config = dict(
    parallel_block=False,
    lr_mult_qkv=0.5,
    train_tokens=1007000000,
)
MLP neurons of a small language model. Each row is named by its layer, matrix (down: output weights) and neuron, and shows model dimensions 32-95. Each number is 50 + 10 x the weight over its row's rms, rounded and kept within 0 to 99. A neuron's up and down rows have the sign that makes its largest values positive.
Before each neuron's rows, "raises" lists the tokens whose logits its output raises most directly, leaving later layers aside.

raises: "===", " ===", "====", " ====", "=="
L7.down1256:50 63 58 40 48 47 56 54 60 38 53 59 60 45 27 39 61 62 46 56 42 61 63 64 40 49 52 49 31 34 66 44 60 63 43 51 45 38 56 50 69 57 52 43 67 57 58 65 43 45 39 47 43 54 53 62 46 53 53 47 59 44 73 47

raises: "s", "sia", "sun", "min", "se"
L7.down2272:59 38 56 45 53 24 66 49 44 67 51 50 42 58 24 34 55 65 46 36 42 63 46 59 45 50 48 60 51 44 58 50 45 54 58 38 51 77 73 51 39 46 63 39 40 52 49 41 54 56 50 49 58 44 55 56 45 51 30 42 43 47 48 43

raises: " minutes", " days", " years", " few", " two"
L7.down505:54 59 40 49 50 42 64 47 36 44 42 64 65 70 53 69 58 36 36 55 53 61 65 42 43 64 47 38 56 38 25 40 53 53 53 60 50 28 58 44 50 63 64 48 45 46 51 61 38 31 44 44 43 54 51 38 62 45 41 49 42 49 50 49

raises: " Khur", "kh", " Shah", "kha", " Singh"
L7.down1028:54 43 51 34 52 31 71 47 48 58 50 43 47 46 60 82 58 53 53 60 44 62 58 59 58 63 39 63 60 60 47 44 52 52 44 63 56 58 52 44 43 50 55 38 61 61 50 42 40 51 50 57 38 42 54 46 47 31 68 51 39 57 51 32

raises: "ability", "ns", "n", "able", "ably"
L7.down291:38 63 30 56 58 44 46 35 43 36 35 65 25 48 58 50 42 41 51 60 52 58 32 50 53 64 65 60 58 49 56 49 52 51 58 44 72 48 39 45 31 50 53 44 44 53 55 54 35 63 58 46 46 60 42 63 58 60 30 62 45 53 71 45

raises: " its", " their", " his", " them", " the"
L7.down661:55 55 42 53 52 72 32 50 58 68 38 66 46 48 46 62 43 43 48 26 55 44 40 48 49 67 47 52 43 56 60 48 39 44 49 55 54 43 53 45 39 50 36 43 55 63 39 38 55 48 42 55 51 48 45 53 60 44 43 55 55 61 34 44

raises: " the", " its", " their", " some", " these"
L7.down1641:43 74 42 43 48 49 75 41 49 45 44 50 66 47 65 44 51 40 55 32 56 49 64 47 52 54 50 36 41 50 46 43 74 55 40 50 42 61 50 40 58 48 59 48 22 65 53 56 54 53 41 59 55 52 45 59 57 51 48 53 54 51 48 42

raises: " Austrian", " Prussian", "å", " Finnish", " Swedish"
L7.down122:36 55 51 61 52 50 60 45 41 37 45 53 42 48 58 49 53 37 29 52 48 38 56 61 67 55 56 56 51 54 56 61 51 42 53 64 55 67 51 48 61 52 62 61 50 49 54 42 56 64 49 49 47 43 65 32 56 52 59 38 48 52 38 29

raises: "s", "es", " estimated", "sur", " falls"
L7.down1057:45 58 45 30 49 58 46 37 52 78 29 47 44 59 38 66 43 44 28 45 31 36 56 38 34 43 45 32 46 38 57 53 45 48 42 34 68 68 62 55 54 48 57 53 41 20 43 55 50 42 43 53 48 43 42 62 46 35 36 45 73 51 36 35

raises: " they", " it", " he", " she", " we"
L7.down1975:55 52 53 50 42 54 67 47 39 60 65 48 41 64 41 50 50 60 50 56 51 58 54 47 41 44 29 54 45 54 50 51 53 53 36 43 60 65 59 66 55 40 52 39 41 47 56 43 61 58 55 59 52 56 53 47 60 40 56 49 36 53 59 53

raises: "===", "==", "On", " By", "===="
L4.down1270:49 99 55 45 40 42 69 46 45 48 44 36 47 39 55 30 39 59 49 57 53 43 68 49 47 42 46 49 36 38 35 50 61 55 53 62 33 30 48 44 66 57 41 39 69 42 46 60 40 57 59 60 37 48 37 70 57 34 51 67 65 50 32 57

raises: " November", " December", " April", " October", " March"
L7.down2231:56 41 48 53 47 51 60 42 52 47 54 51 38 51 41 65 68 45 45 61 56 45 42 36 72 53 37 57 43 36 42 48 51 63 39 52 33 47 50 44 34 58 47 49 48 41 57 55 43 55 42 49 51 68 68 44 55 46 40 46 33 40 39 37

raises: " of", " percent", " years", " share", " million"
L7.down890:33 59 52 44 64 49 56 71 59 35 59 53 45 45 59 49 29 53 53 69 27 44 29 59 52 51 70 62 44 62 41 55 78 59 52 38 41 40 50 49 39 58 54 47 40 49 39 54 61 50 51 40 45 49 61 66 58 45 59 55 46 44 50 49

raises: " February", " April", " March", " January", " December"
L7.down2267:62 23 47 57 57 42 37 48 38 45 53 54 58 40 61 49 46 55 38 44 63 41 55 43 60 33 48 53 50 40 43 51 54 28 56 51 48 48 55 41 68 58 53 45 56 36 59 34 46 64 63 48 42 53 62 50 69 41 52 49 36 56 44 54

raises: "====", "===", "The", "Before", "amp"
L7.down1182:49 83 75 61 38 43 57 62 67 51 47 56 50 46 57 40 49 56 49 63 65 59 60 50 43 36 43 55 54 68 57 37 47 36 76 53 52 45 72 67 61 59 47 51 32 42 50 54 54 43 38 47 59 47 21 57 56 42 52 29 52 57 52 38

raises: " it", " they", " she", " he", " there"
L7.down523:48 57 37 58 35 59 57 53 42 60 55 39 53 59 50 38 64 54 48 53 44 53 49 47 44 39 38 51 31 53 61 47 47 44 41 40 64 70 62 24 51 50 49 39 38 49 56 52 62 55 36 55 49 46 63 52 48 49 38 46 53 43 49 42

raises: "===", "==", " ===", "whose", " by"
L7.down1433:51 75 58 37 32 49 43 56 52 60 57 51 65 28 69 58 59 68 51 64 46 79 55 18 55 34 77 52 53 60 50 58 69 48 59 47 50 44 50 39 61 56 48 53 53 44 56 54 64 41 62 53 51 52 51 61 65 48 54 54 46 36 69 60

raises: " travel", " work", " use", " visit", " attempt"
L7.down1273:49 53 49 35 52 53 22 75 61 54 50 41 56 38 57 78 49 47 44 41 46 59 39 34 40 55 45 56 60 69 66 52 49 62 39 53 49 51 39 52 35 37 45 37 47 44 50 43 51 61 57 46 54 51 43 47 47 43 45 57 66 69 48 49

raises: " years", "%", "mm", " hours", " million"
L7.down1640:53 58 53 59 39 58 48 67 62 35 62 58 41 67 64 53 43 52 45 53 57 51 48 39 47 63 54 46 44 31 40 44 68 64 58 50 54 47 61 68 28 41 52 63 43 52 56 54 58 56 42 40 43 44 47 45 40 46 61 42 35 34 61 53

raises: " release", " birth", " creation", " promotion", " signing"
L7.down383:70 61 55 59 41 59 52 44 50 47 46 51 51 37 65 55 58 43 59 52 47 37 23 57 57 38 49 56 53 59 70 42 46 60 51 57 50 71 47 37 38 61 32 43 29 49 53 42 34 57 55 46 51 46 33 57 66 53 45 40 37 45 48 50

raises: "s", "es", "gam", "ship", " status"
L7.down1157:33 48 28 36 49 70 59 54 45 63 65 48 37 54 44 54 36 63 51 60 42 47 51 46 45 48 45 38 50 59 56 50 33 29 71 59 74 55 52 57 53 55 44 57 32 44 50 57 47 50 42 60 58 50 29 35 69 46 57 60 61 46 63 42

raises: "ler", "ts", "ner", "uch", "es"
L7.down1560:54 45 38 50 32 72 33 51 61 46 45 51 61 63 30 64 40 35 59 50 33 48 49 45 54 60 48 40 44 52 49 48 24 56 59 54 67 54 49 22 61 31 49 50 55 47 53 36 61 40 54 43 53 60 43 50 43 42 65 53 48 34 63 47

raises: " length", " way", " diameter", " higher", " tall"
L7.down1467:35 49 42 36 50 42 41 49 52 49 66 30 53 31 37 60 34 60 66 56 50 53 57 65 44 38 32 56 53 61 65 39 62 48 60 55 43 60 48 68 67 29 47 57 46 51 65 58 45 51 60 51 37 48 68 58 49 61 46 48 50 58 56 52

raises: " their", " its", " which", " what", " the"
L7.down1745:42 73 39 59 44 45 54 53 54 49 60 40 62 47 58 48 49 41 52 43 45 64 52 45 53 34 58 52 50 44 52 52 49 42 57 48 51 59 57 36 59 52 50 39 52 53 47 55 71 32 45 62 50 60 47 69 70 47 65 40 48 46 37 55

raises: "d", "ns", "able", "led", "ed"
L7.down335:63 56 43 54 43 46 53 32 60 47 46 50 25 47 51 45 45 59 47 53 46 41 25 45 48 54 48 48 51 48 53 56 41 49 59 41 64 40 33 33 42 40 61 43 52 38 57 52 59 50 47 53 37 52 38 59 55 49 61 52 58 45 64 50

raises: " he", " they", " since", " there", " include"
L7.down325:49 39 44 50 26 46 56 46 54 52 40 48 46 41 64 40 62 66 45 69 45 57 51 56 70 40 27 54 31 51 40 46 64 52 45 47 43 51 59 62 49 54 43 23 44 57 53 48 56 40 49 46 56 47 50 55 59 41 48 51 52 66 56 57

raises: "ts", "ters", "t", "tern", "ers"
L7.down1472:37 47 55 58 49 52 65 61 57 19 39 55 51 66 49 58 45 52 55 33 38 55 39 49 30 50 54 39 45 50 42 54 45 37 57 49 58 23 71 46 44 53 43 46 31 39 39 60 45 65 39 33 41 50 42 54 68 36 51 33 52 43 44 40